From a checkpoint of a small transformer trained on Wikipedia.
Architecture: RMSNorm before each block, learned positions, no biases in attention or MLP, tied embeddings.
MLP neurons of a small language model. Each row is named by its layer, matrix (gate and up: input weights) and neuron, and shows model dimensions 144-271. Each number is 128 + 24 x the weight over its row's rms, rounded and kept within 0 to 255. Numbers have three digits each. A neuron's up and down rows have the sign that makes its largest values positive.
After each neuron's rows, "fires on" lists the tokens most often at its 100 highest values on Wikipedia text that the model never trained on.

L8.gate113:136149134137118131146153079159119129150124088139139162133081154173111116186125120140149122102119128093154129120108137096155151166087098109127123132131122187187134130130177094143116138144119124115147147134115107092092107113114192094122132164118118070129082122120154140153132154134102117144097105138149109138128143104108144076109126114085162143137145128115141146153138156142128160174146
L8.up113:105135104107092098173158135151130173182102132127147152124113165137153115151095126052131129122090147137092114158160093155141113155178115173134092110149148120182078149080117160170136145140149126136132116161133082118114143110163169086164156138125114112094136164097127136187114173094120103131132137128136071157125105090101107118142153093096120147128127156160132140102152163120101143137120
fires on: "s", "g", "ins"

L10.gate800:119102105177151126126147105118105134106105125104125127126130126127140100099144153141146140127120099092163136121118147114134115118171132179094102135105138120112154124102098154152134109118157132084157124069115095162134123137110080102071120124145163085132126162101122114129147126157133148149112140083096101097157140160122108111080124166150118154125091168116128093141152118123163108165127
L10.up800:119144130141173155114125131099072135108131118104164148098147105054097161123090146129117169205121138129178146135165122107147113103159117182148143123082150142130149164136130138127161137123149151132155103119130116097118153151174131141117093117157117181080125111101113122117157084089135104140166141155083086121130135146152127120116116142125123117136128139110114079125087138128134129108111
fires on: "ph", "prom", "Ph", "rele", "dem", "ase "

L6.gate853:127180164126148147092128141108102100160104124101075118128124112075200125107114136136101156181144126101113103139185091080143133132130134131121091164132165134108165094124134097105102105155143130132102145136162127107149110140132138129162132087135129165107115102098154120140163111147110104099124123080099140174122095107176153125110132131128092127148156091134163192105132133107118109141184
L6.up853:078134142130145128136114113139133137146104142124087141139152104157168122112065109177099150159118164129142079117125088123157149167092101103117149136075133125109134113124153141079150095137110132167114132138109167140130101080110146165162126124124090136148139122144133132129158131099106140196138147087116131132162135147143152107147126148146112097126177103140109078098128147120128112091158
fires on: "lim", "over ", "lev", "righ", "red", "ree "

L3.gate935:094100103098140132086139123145122126124151118109132144131122142108159110141138087115147139154162122122157103102135147104158180128152129107139143144112144108074092125125119159136117166112134116109121141121149136110163113097139152128079148121167125147067129163145153162112152151114094066132115143105100098112147117136144128109141130149137124146129162105170110134162135148098106142112100
L3.up935:126106153158128153090143125153119106125145139104130133114128141143171147108096091099174088095186146133156130128166189129118102122143099115127118128114132136117125114114149139133151155150123166161151095125136104118141070144156110082117168107139146103129130116138154131104173125090146154117142095174142124119129126118134116108121172150130136113148117118163081131129090117128113128093128
fires on: "A ", "a "

L3.gate1205:103121123137110098086133074145146159128127169131087080144145146107163136159127091049108096132149107121142123120081127116143118155120128119128128135115103066143123137122119127133145137115130144155097149150092168104149148159143178142161147168149112140115149164111161114137157115066128195126069139154147160137177129121120122163137075114133190132116151104153164082132152156103107149106101
L3.up1205:121112109165101108156138077137149146139147164147120149162121154105100122091131099084092145127154131156126130153138167141149098151174162115086148129082087137101112137139157110084137136122139122104148116096140162140138082150150126126136097111132147140110103151110090119119130146114118133145098088137110139154149155167119120155083076116139110125133109084158135124159161165085140159152099
fires on: "6", "66", "te"

L9.gate325:126145176082132088112134119114117156127089143114121130139122106133134119130139131122068137122133128166133128126132133091127111140142118105113112096137093129096126139131128160129151118132116119102136106123127124116111140133168139124096120122157091165101107122092165121119109083126118159158177114123113101168163089147098121098097095127121127123132092108129138155166148063106109146111118
L9.up325:122161193161130104134127128110175166137133154143102131147150124112076145090124131107101149103140159173140157103084137146098138115120122162130178101153138129113125117125139148145151135091125083082106168119122163128153122143131120107076102100138114180097083107125167142134102126176123126112136160139163121120130112131117133086125107121132105119121137112126133123159093093134121139130186
fires on: "; ", "| ", ". ", "ts ", "ation "

L3.gate557:132136175089087118129099108092135092076086163107127181124108103146139121148150156096115129139156129142126129162145121114139166157105116092123141133133145137113139072120144132160146114126095153119116154160094136164119124100144107123135124093138125135129139111115146126166128129138118152086116114111133084105172102147157167088125139148127067114171132121135137093097137110111152152144119
L3.up557:118144142074137119093142120118114109111137115133125124098089133124139142145155135156128095134088141151164103068190094119090111098153100095098115111136094128152134122110147147134122125137101140154119156146150074058118135074110137121146140166121102117115103154131079133112112107129160120179147096170115134105122127097154097104096146122115149159122127108116153153138129131151128095131132
fires on: "Port", "King ", "mer ", "ean ", "oung ", "her "

L6.gate388:170092126130103119092115138117124163146135105084132102084143098141157132145136065114130101117130143095089140128100134131120140153147161116113152108138132148106137137115139100112098143200120105146160147132148098151130130128149129120186171165167119080178118111145139102120119098113102106105130138104118158136153143097126146096118172144119113155160123170154138135125159154150150108178101
L6.up388:151128159170130153109109137092152115120129135121112163127123114144076151112115139111130120087120145146113126080135157115105120129133146125130137124142132157098111142116158183095121105135142133109148122132136137114077137134088144091130116109119144174120157145167121108159105090145117089130131136111119108068157086171099153086134107095146143149151104133114080108145131102150108150145112
fires on: "'"

L6.gate651:130119114161110176144145117132125168129090149194128112111110104132119136121178123181142175157172137102144115134145108112089126137050083124142101132144138135138128121095109096152117155127102170083084086139143170128131170133125112160103148183101166128104088115098158101137166142157120166101113105137134075106102128082117113129153142142152135116144163119136131133123112143110147083119122
L6.up651:138110124053144108141149130101161147102104106096135117153105126110111124117130130137127111095115103161142118146143134155099130184147113135148160131126102121131135138126103132120109107149179118175118178111126179131155143127164124090118116099134134138168145119125099146135080116122095097105139134076137134148133142118169112141134099140139122101125143107150131120094097085135148135141163
fires on: "by ", "while ", "since ", "against ", "from ", "with "

L10.gate577:126170152108190119117145063144164160122107161092119122129141100097120145131140109103088137191166129112116175129091129154110125120124124148095125101161127168143134111105090123102119108124119187102105147123134140071127103139132157119101168073145135123144111130131134118113154132097140116114130142125132080118101119165115119084083098156099154139131099131141116134123111083115100134137127
L10.up577:120117169128157086100102140095105132161095144107110138128127091134141101136152099135136124090136087136134071154164135150102125113102141115106164132172142148121121126112070162139111148095142135127145151137137128153126115161149155140142133117108082136114096149131136126130125099204111113127122141120161143158105130141132124084119106148127118077115168072134155095166113175141118132091154
fires on: "| "

L3.gate99:143133104141160139142142121155136150069117095128134106113124114117110137108159131141123109151117152128165113144114114091127109152110196178123166138145109150148139091135136119108103141107105147117122133097184081127107141141119106160129147122158113117115077122158153106130124134139154138119166108098164168144137115077103130127134134162112122161120130146125162137161095160085144121120137
L3.up99:117159136107134105159045135089120103130116134129101103152153147158146101120142193141088119108136135128125090105090088176164132111146138092142149121124138113156086091122141118124138109165152118100132153117139143136099122137106162139071161114069110155119186077166075121109133145129129109167127146150158131132115093148139120123104102124116108128147134166103117119109118095105105116109118
fires on: "ic", "ens", "als", "nec", "at", "atic"

L9.gate800:171122138107155084123098061126086162152095141099086135132093118126111149135135147153083109102112089147148146145125149129092139160177147135134147108128133127103134125090150134141101111144137153126149149135130125108091159120123143131102130117123105152124125103100112134168108131162123157131109070113126122152179142132168146177095107130079191137130112091107141150122137086120074155123168
L9.up800:139114102149112111103143163140107141112066134114124122157153135125138129103150182144115123103127122120150133118149106080128143121117178155134145124115098127122162125136096105107129158125115122164119143127127107116154167131128130165121123146124138140122128131153091140146111141121142142131189072094121135154129135133098138126137112129097083122142156092109140151118142100098115120098081
fires on: "C", "U", "well ", "I", "N", "n"

L8.gate501:067122169142110106114164161142141131146121137132144137137116129108104134098141125136122123106135118118120115106124118099104137126159106110082153124137183120130094116135105125089163087152130117148157112093144103152136154116064164098124146115153145066132159093112134119168092155140171077109137100118142079126118147143067156112120142166122118112124072160109118162139104121167128103108088
L8.up501:147098137080160145123125140079134134116098150150121113149160138095131145100087125137179145125108118103133109132110148120106158090116168106122127136155170110088102120118125079117129111125096090112109148108110125129141138114134188133162143141102116142119155117133150139116148122092079173110107117157073128118092165106119181135134145151163132120126149159119090144104136110126144145110111
fires on: "later ", "began ", "so", "ted ", "star", "inning "

L3.gate187:134148137141147134098144095094098211164103117108121129117109134166157130114121135092101108150147134074116127149114120102163123135160174131122136128131073181120135125156156127137108118152158126111097105113124065126135130162147123122143126120130142117116140127146144115141089125156127114099148167080151127115172129118154081098090142147105133122085180086096143145082102113128090115134170
L3.up187:159128154116095109129133099171144141092149129149126125148154084132088122149149148147122156108143155133095135114124132106140145118163142156142157088115102107198092141149095104104134086148116110082089100113095156131152134137123106102109140109167149134134130156081151145079121101134142124134131142106144139140146108136117131137123103136112111125082105101110133142180117096131105079087142
fires on: "il", "ain ", "et", "si", "It ", "it "

L6.gate1137:116082175179102103094129117108104121135133130104103101139183125149111130119124136140142121106118165084101061122093056181163128124174120157129138129079144104147147143147111122100104111121171141149147132101133175123129102140124126098162131124162112118116150163175137103154147122098127146134114161132126119120140156160101126127102136139123129116114085103131069130146184113154143143100100
L6.up1137:154081105163100118150164136172150117149147127143137126096146140081105124139153076115144131102103131109158142090092132105101113139147159159136162143116121109160116114138112092137124129114125078127126169137141128123118096120104106063104102132168120109091069138127155062121122101108131139117094131137109125121137151146113163113141151138119159092096129137131136082168139151099164141115143
fires on: "ask", "US", "of", "ach ", "ached ", "sp"

L6.gate22:142160116108134107154106069166103137177141106112091164116164156156131119118127137164151135086148134110176142151155098113108145149145162142118151137139157134119154127162157108161164106103135143120139135144166124117114100103131169124133155139122170137124117110139103128136120115151161109142123132112147097107119115126172147138106139180104166167131088167088134150147112114134146129150136
L6.up22:124130129070097145137100121144142110182129130110140139180161139157125184117100101136110152094208147172133136141112137164143125152137135139157119112106150129135099142129090139123128124132097156186145115133126169095139103169114103142098128087111124141105132139146085113143147110145162098123098155099103151099133127115110172108137123127118145126118105171147108131115135139088114185114167
fires on: "ol", "ph", "T", "B", "pe"

L8.gate142:137112090134105169101142124120175132116121070106139104118108118117097073127178135087096152159138125105075147102160115123074158134136169177130163139116133138126184123107099120117119126128104140097130102142113113169162149122109121131140124149140156097131112122167124152119109147120138112109120122139149161071130116091115146146172148127150109140124166139147098093140155160133134087166091
L8.up142:141124113067132116131148123080129141107102096127108161151121120159136110136146101165131140108153139080137127116100131124148136151142120163164143107148191162115166144127165075106098127142134108116101163131128121113112136136167156098159127106149121142103153156178115134129123131156091147109116126128118109132140107135152180112139137157093116096125075151171094137087146157121132142160158
fires on: "==="

L10.gate513:176151119103106107135131077119099167128075150131077145140119137117106100136107136166141099103173110097141129130131135118118159100150140077156090157133114107108151149100161113192145080112186118124106153077112097151150132131126118183132172129150150156159106140141139131108119099105100155106162087104174116164125145109116128101058113138106151127098121113103143124134150104147097127109195
L10.up513:129145119144099129148106139145138162145103149123117144123120107131101136133123140150149120094161089133148132095093103166089127070162126168119158116133105117132119122156117132108116169100088117167107121125133137115144099134123153176075135105127093165133120189111125141129081188092068100147114128122097148141160109141119168099121120128078132124138126141096138119126137136157100138121088
fires on: "N", "Q", "ca", "T", "n"

L10.gate432:072143174136146081155143104114098159141089131125110147118160131122158131157117132076135110152127134091080121114148089103128128133153115139097140135138113142129128115164120150117142170122102136083101152119150118127106173130171129161172151099124129134117126114084124123132142107113137117151138144125131102154112127177091125114105070143117116152144136112114181137153104139091055122156129
L10.up432:125134146130145087163121120116111153129112084133129113134138153151105133144114098062145134138117150098114108123105160083145149106159175152111129114103106120172146147137178113117105128128086109110150130124138102170129163138132092140125141151128084151159162058112129091118114138149119149151124100123103130120140125140159122206125150110105149159116122136124184134111094126083095116105101
fires on: "| ", ": ", "ed", "\n\n", "s ", "A "

L3.gate929:115129130079083149132134115126109103140101147128082144144151150151147137155108102117140140130089105107174165120104117137119132136143163140136145092124124158122121078133126156102173068162144133158120163167103132098143096103117120109164090100131114189138089099159102133118130111124096133125099147122126168111154140143104124098093100158092167113148123156109114110078094158142119127116162
L3.up929:127127147153085160136099121093115148149084172100130148134082122120103161122108133107171099145140140132114169126136138155096098163153133108104145100107111123153097078128113114152134159123142175119106120151089120152140135101138084114143095144140136177127139093121113090121117103139090079135103132151130126140132123144104120118125082160117132131107123172128081140137129089124106124144104
fires on: "their ", "its ", "an ", "K ", "al "

L6.gate618:151118168112140119088168109138162140115113138103117083150146118128154160138138083114109109143128105114131142142148141134096120098130121117105152149090127097133135099103126108138147128128098138140104130133101131141125133104102128142100085123128114105159129116087187165096165078123122136110150131127160118142128139130146103145130148138133180130088122145133150076140163152113127101156082
L6.up618:139130119109128107132167135168145128089093144121115080141128168166135140101130081134131138170156135118159078133120158153109129087143128134130136112113156140098182142126111145093140118098156128141111164121144148105126128137141097180080138140172102132117106118121111106128145085091171199116115120121121096158097126147131101158156122103110128133117133149142094128106079170119102119138106
fires on: "tr", "Stre", "clos", "sec", "Gre", "6"

L6.gate111:073117150175164134110132133147126143160163109124139131121155125106135139122155117141125140120148105119104147102120112127112120094116095137091117146163142082107087094133139152121127146155129164129103091155140125141145094124103131146067142121121126092131156145147116126144107129128169130118131126124145165117139115084128107156162068180103178137115120155124143114157072151125110076180119
L6.up111:157113144138148123114112155148143150130154128111130106148151071107139147121110102165147115162125122089100150129146114164094115128158143105109120190148143096152115121138149121135146108108093151122176107157103164132124100156081111154115119134097125108134148153127108130116128119156137090134128103108164134119149124127122122149149095171134133132140112109169126126126101126148150069109132
fires on: "stor", "Arm", "author", "vill", "commun"

L3.gate283:129150109133152153138157089082099142166141118122147129123132123112149115142133134123107122083121120179158122105104109108095118158141148142120112155144138111137139124131154138153136089119078104157109106153107105176131099124132119100122096112143173155094087127166132117145124157165157115143128100169089098089154105131140112100099108159185139151114127154109163166140125088139150107166142
L3.up283:145134121115106121102130113128119111125139153158143133131152097135122098126140130163131130157142158121150147141128125130147131139129127130118113131126104106132113094155147106188192142114128116144124128149123132108133095140110108091092151163156113147103147177115093131132141130153145100165052124166146123126127120129115131117148141100138132112115125081169099138094139140135152117164135
fires on: "p ", "er ", "ch ", "ical ", "tic ", "am "

L10.gate358:113122114141173104154103105118124142161077128121138165132165101075152145127134136104116119146140069122129151110142149134122114162165092109168138123152128154136092098102112159145157101135138166100097135096128152117101162095124123150136127126180112159119151090126130124127107158150115092089128157161142150121124144156116081140127163140148120129143097117095110160163096074080103149135099
L10.up358:102123128142127180133171126133109157081139147137113151136115115148108120140127114100108136135105086152104107109106097135145144108171120140096138072118148078135154096081103134080116097133163132167109155161159134143146155137131112137141135122128129130168105137120126122112129139110122136174090107149106112134168116128148105130098129152113098125116120162129155114142157112153102154131098
fires on: "n", "N", "high", "at", "ing ", "mi"

L6.gate534:129085079141162162068174111122145161112123171117095146149085115114129116134159096137157135073169164069129117144125128142110161148125133155120103105140170179139121130173108119122124133143149153119124139158114126159130101168124124129118128116112135102139128077113160112172134136124136110118111147142091090148086139126111121117111129143156129113126145150115101091092180160093109112145149
L6.up534:107138071082152122110152098107140108120117082127144164147130109112103106091115115150150157115158172088183115073122099153097154173109121175112102132159155131114077152137103125119117127137144108134095140137126141133137091132127142141094128093133113125113132138089129128158130133155100084111095135121082120160138117123106149094137128135137088073176123140132101107090190094104103100134155
fires on: "==", "while ", "==="

L10.gate1064:069118169128159111131148133135100187110107109113105127078097147132143171144095143114113107068147105126128136141139147132153132158117087119136125127150104177138122110140139158123126136139117142084116096134169165125110088095161203127156158118131127141163120104148175097118147130107142103109132126169139168172146171138120121111132103141096150131128151155147168123133124118104124122130110
L10.up1064:135120117105084124146132141118102136118093128145128124129161142149151134094107133078141114093129167100122153128156138105152146132136141110143121109115125090156163105164077055142098135137104134134103126067150112128145103103105093101092152134155120164119123116145116137125158112169155143136118077126102174163115138160132122120149138142111126132161164098112107149077094122120160112115109
fires on: "s ", ": ", "from ", "born ", "' "

L8.gate414:110126145164137162111165106155133122161134155103154119091136100089099145142147155137126093173140137133140139134156124161147145117103123164088147153118118149135113089110114148146109154107132189102117126155120154139138110123167125138160160132135207083118091156123126151153131114115146144104099152120164136102134119131121130099103116170085164135134124139111106171130131157160132077129087
L8.up414:128096150150126126093157136148158127096120117138150136150152115123110152167146114143185092133110134134130131126124116175108102092118158134124102150132097132130147115145111187129144141104091133097130158157126129152175128191145100118168137114148159130142130159117114154129137136173093106151115153116119136100110161108144143158115090125106105135139153135118111124127092185163173104100097
fires on: "| ", "; ", "_{"

L8.gate177:104095131085162129147136153147082143147106129142109118112093119130128144132121133129131137126164105112153109116127117117133118122058096147147068181107111169115140141146122157103110185146075144121110065121136113127140110112088180137140128129115122132130064112172150063114183168146144126132094126094128131159124120148112143101122129137099110140142108145116158135140149141118131143153125
L8.up177:099123152117117096129157164148089167127111119148101119145113130152093118129098114085076126171110106166145178156149080135137113174162130129124133125167118118130125102098138179136139110131129141143111118082157120128121106142101135117132125125133104119093115149111109123129121107123140161135154092165126117123100084110174133080130121117116136122130159109107123139143162115142145108124146
fires on: "s", "career", "trans", "prof", "success", "season"

L3.gate917:142112119163105132089144137154094108139116158114101146055108116184165147124160144112114132110101133129098092114154144114138139098143145120122124103167112113109132136129127118112105164155183154129146090113116107159135147110113191109115094122132130135150115103154126091154121108083091152114141134129112104134106130129145123118144057144115116122152125165113129135096139140098116103113139
L3.up917:099126099109135171142135118136164157135095120116129164150112122131106126127184144131116172128132115110148127045102162180103097152146119132111139120127162117157136116095126142138099142150079133099125143128113163152129136169129092159121123092127129112124110153118118089107081138108101098108137163171070144097101134092106105138153146151131128096163084119125149121098136116094136121130106
fires on: "==", "===="

L10.gate636:102116169129164146149108097114114155168125140113133119136123159100125121127198121088103139152147098158105154140148083120135143142116130143134126144161114148083138096102111148158172161136133139049099126130136103134141143130162152163083139126113106129116132102104163127191085122140124146135136157106162096137120130143096071120088087136076156141146112129116133142172120111107118148122122
L10.up636:101114108098118109156120201137128130119110121141119147101125124096128113131141149109115129117096123105111104119172145145135102114150089115154157171134134138108101127091108174148172142103118101128085148153120153131163051147190136117087097153141154139119100142122116155125164128147114114127146143130131146128112137123138143130129109107154113143152117112129123099172132123106160131125112
fires on: "and ", "| ", "; ", " ", "aid ", "old "

L3.gate222:134126173130156122051111127119150124112091167105122097114125102156121128103101123157137155122141152156119102118110127129136119098121100120078123140136074160106094149107151098114116123136110164147130130155125141121111123126141141156151173126128090108121145149131148116135116089112084083092142127126155138127164131133125161087097149150121142124150152140111129138145156101153163162128096
L3.up222:153115185150155123117106133134127179156133146124163114048140143135135125140150137124145117116137104133137124135081149165156066117113182150127146139115096159129103155121131124099146149096079112125129116122126087149130116146066136149128118119139116170154124139122083156159089148150130077135103109078143116107158109138115102094116166107142189112113164122123111129131119141163162132115151
fires on: "'", "’"

L19.gate260:126100110096168171098123182159111129116114148095122165125115112126157140108152146125118147101127120089099121115136102149169106180127141058125121077123105090169142107126127055121138146148094103098128128127111139093102075118119153128100142121196121044150096174125165160120108144096100107135168122125115119110160098105138139096135090157145150137130129134171119126149141127133141117086090
L19.up260:131151123134102125092162140116073100124079146155164113160155145123136123146097169095139136118157112118082118128079136149141139111109161131101128089144151132106136096142116130118168102173125129169147157162096099131079107150131144125115121110142069185121090151068149159140099114115111141139112151101157142121160134154114127125111106147107138133134117117135088149097196115079121158137129
fires on: "his ", "ar ", "early ", "one ", "er ", "same "

L19.gate667:098122169085140131098177138161105133139118124090133176131122114101122129110139095136120090105138098154115133151100088140141151148148108077135134123125126127126143164102115086150139138134126129137149123173135126093115156123152152162154135082147109088128138144097093180118123142114131136159136127178137120145157129090149118093095080116102140118121107139112131143138131127133121099103123
L19.up667:137104120142168128141126120128110081165186156093138109122144135146125119201157153140114100106120097110122128150138151154162117154116117086164093101134095117122075122139144133169144095137148110115180118106135149095126098176140106117132095102178143120138069155052134134108135089091136104111120106166128114124116145117127117114101119111151098103130123103115109158135190096090151114131142
fires on: "his ", "wi", "rel", "her ", "s ", "er "

L9.gate170:132163106120169138119139106114083145161105136074117135138117112127152122148155160114140118133133131100115126109120136126102127125156129129074161158116151104108140059110136146130116136127153200112124135113101131096101150124136122108150164081153168112110105091131135109146096120134126116102135141115166145082154142136124130128107081197118164150132114134134135123127138122148123141159105
L9.up170:147079142165153086128064093115152159178111125097133125158127147080143169096146133125209128129148110106134136130127143156121136133121129135136148121136120140142112098112151124172125137092126170124153152155144120118160097123158142093187158132115116078112106128142145130150150141163138198133109134175146108083143132088133151148089151153114137126132158141147125155117115115144139114089120
fires on: "| ", "al ", "ar ", "_{"

L8.gate806:112118116123155109117102091136149140144098129104109148116152126127131128106168138119132120166177171137133156108175153178084136174133169164116135131108166164150108107137128107100082142133153140129132100111183121151131086110112110155121134106153127131132082094086145103159170120152129117103136168119164129084105106146118135141121139146197122107093081114163112116113134117106118133127126
L8.up806:105133119137143104125132154115156124085126129112119143157121117100161175059104084146156167147129163111130092100140132114106131101120140146088155183135150094127111125116113106152137126167139123179150130165178129155169132128116166169089125113090116181069144131083128142154150150178114132105137151127115120158121167099140140129115136111158160095083149099149139123131097127101121150135162
fires on: "===", "ever ", "ever", "even ", "held ", "et"

L10.gate487:123155145125129138124168114162092125118124159126154146145150136125109155110157141083153132141115126127150138139112135125121158170161071123134135127134139140150104121116094124105173148139109136156104125119152135138130124067125139100128146105139156164120117177137109134133158142120100097125130156130140110119136119124131143111142163128118179084131093127127147136129142093159098144142102
L10.up487:157101157087137123134144137119105161113147118129118129134124141086135171102111108088139111131140139157140150116119145150114141113164128086103154090168177137136102112094136146100110155097102183158153126135109161100157149105106138140127157069176095144162150111147084092144118127130095074134116117108170086108126101109109172107108111133130130121117081145126131148115125099171102099115101
fires on: "arg", "cl", "sit", "et", "town "

L6.gate906:091132122120119146119116177125122117135142111093167156107134091126120075119145173099168117140164150098137110086142114135095106145158121121127108101138167124111140133127123173178166152102116143144171194092111087111139141125125120159130124153145095081100117106150133141137137140135125127116155120140131112136159113128067114169117144126145140115139135134091181128137128099147100126107100
L6.up906:091111116160110140114138160116098107107128144123170160128143113119106158111140170161128090104084123137140073152104115137110150148114152126135103162112162160145140114142162096035131127131118120122109130145148138109121179121136141116090145103145099095111118158171125131162183087139144136097087097110130121100129102118120120181132115174097093105138105139184109123150122134152121127118117
fires on: "bel", "mis", "claim", "head", "set ", "ated "

L8.gate341:088121122120099140113117143104117108155093085105124114131093135145125131105098156100149116117149145139129110125170120095082140119104181120125145134117127097146148134132116158138140108103154152156140124095110063135146157143098176122121151107143095117157113097123131127116140151126116117154151134134123123124100123109144135133143075111141103159142112143098200078133099103107156112151150
L8.up341:122149131116111104114147120125117127133116116154122148149114091121100128118100160129143135119134133109151137121099148187118104163111164108149113123156142102141149112107124133114099163133143114166137191143077095138144159128091131158104130124131144148138095142089093109168125111117114117121106118095138118107113109099101123086116134134140095117121079104113121123111109091158147131094127
fires on: "pos", "ign", "ten", "ai", "There ", "orn"

L6.gate160:103111154178134128133119152164041138147114123106122142134115149126188152092119117128098103168144122112111136169113164130168121106157156169132135183135150147109143116144125142169139122149163108111165128092111106136122130102143121131098120142118179107180127133129151164114138093123146168135134113151149113126085156172132108148072130124113144114141122100095125146101125099155130090131081
L6.up160:132157126109144150127142080084145147078177098102134143100162142115107136124117126140157090085163154094161115121135148126094147136145106162105103115146153113108128164154097122135117163140129110139138139157126174114139099122137140115136132162169127153141114072146142096113108121139161047145100108154130167138108100114142128141130133111133167129120159131103158131138090114144109133117154
fires on: "ob", "cri", "dem"

L3.gate198:136127118152108106129171125144157097117131107107115104123169124127157137107114111117119157159140164107111102143076109127128186127119134164140149109099114111136125089064143109115142091145150167111150091097155111105170134135149149081122135097137129133120141162118132133199107152117128138139111132126129166153165122163154119157105129175117094143109099176107126174098132092141087123146170
L3.up198:135137137087126157063144113137157162131146106126151135163124143149148137158124092141124101139113098140104167138098130137172108156153114146137129154150168138174116140095160128166121145134093107089092185099151132125114105126106151073124136139102158117135133165100146141079091117149129129125119109116122132117135128112167105128080161130174160124135076157121100110118139145149152115124172
fires on: "enc", "ting ", "hel", "requ", "issu", "ts"

L19.gate23:140120119122142112157138139135126128109129065134078176132128124151151147105108175147140112114119116102122075130178058103094136150110144066127100169117113143128151125122115147139150129114095111115141129144133156138094146136110117149098150137094103137098146078130132136138114104133158141142107150136127126108097153182151144103125158151122149134112135111130126160152129130111135104126103
L19.up23:131071111150115191119138101165163171119089118120104133138172087123135137119131134130106147108094113127144120124131114114109089163161146048124120124127104179108120125088144149147136110119093077119137125154090105140125097129080116136106128149156129134163162167151136173134125124125141125132123141123097151125095179141138105106136183094103123150083123096099132123124166129128154107144117
fires on: "es", "ed", "ch", "enn"

L9.gate797:115081120105124118111221145155130138113097135134147140125122129121120143133113115125130146117093126144154116102123155165125130102101102108134175147126138158095156123090133118139153127149109162149122101088132147114160084133144149125147144093155158112163117137136094154066079115088159164103133096150123141132110140090120152106134129129107166154146146141153134147112140159147184130143092
L9.up797:151171151127125109116119140098054117170094133125115117091130136152164124152131144124150116085124130101146072109136154130117154135114122125148178112086129131107156106134160142107143137127103154127145103103108167144122149139179134138149093120115078109156098098089133091153086110146111066122084137125141144118153124120121118138118166116164095130157163139168115114117094113177118088126102
fires on: ")", "Mo", "mo", "fa", "career", "vo"

L6.gate553:148108113107133092088198138097126146111094091119117122137108143165130134139101138128160129098144130167138072160137114129147124117108124158156152184172138099104180106068174130117090151130169141153125154135137099129092090150123094161156117162104101070116121103140150149142115110114125135102123094133146155113145135100144121134144118138112136131142156140158103111146139135166141129164127
L6.up553:179100150148127128103083126138120111118117099117168114117085141097185113097136108142111114174132135101119106141177122122136133164101145117115167107163106140112146123106161113144099138143166122119147126106111102163144136118092122146147086095123111126125151148138182129149093110142128120120169163077178138158161124109123140143101139144134106104118108112122098120122137150115129138105143
fires on: "v", "ion", "inc", "ion ", "II ", "o "

L10.gate381:116116140168141088171106150141105108100125101127094142170126103134117127101130135136153102149140126115135111111141111114163152150086132108123146142146148132109117132128143130136102128157116127125108070101153163131139085099133152115102153156132120145122169116182113152104137176166081152149124165084123096145166084102155165094138171140143136130128130101133116112140109121137130098124077
L10.up381:079121124177146153149168166136135134140139116144156128050068163115124117125136141126145120082142087122110144120151138098161090114155154166103108125116119141102106118107141164096105144152128100124131130104191093155106123115080130095071135138157113132148129180151161104155109171141124162136203090136079142161108101063151105145111155090133130150151163157113140110109126143155117122137116
fires on: "or ", "from ", "is ", "a ", "ship ", "are "

L9.gate80:139191104140144132124106168106145151110133114125124147127166147143113130102140135139128124138066139088142152114123101135127132125127107135134119173153122124141141097131151102130131164127117165097103136137080152148110136136099117106131100098172112119087082087144118168081141112107077184112156083127116122103122118131116155118121169135162133106136102101142131132159144084158112106119088
L9.up80:155159108114127183150189098142129096117148056159140145113155122127108095111151092101158135193145096155120125132104094096147160119121129150156107088154148144161076148147146136115148128146193125096124159113121129173141127147153173090158075101136129179126096129131111138116100150115097147141152151128136125123112115114115125130096175156159146134105165093124155120129144128099142142142172
fires on: "\"", "high", "elec", "though "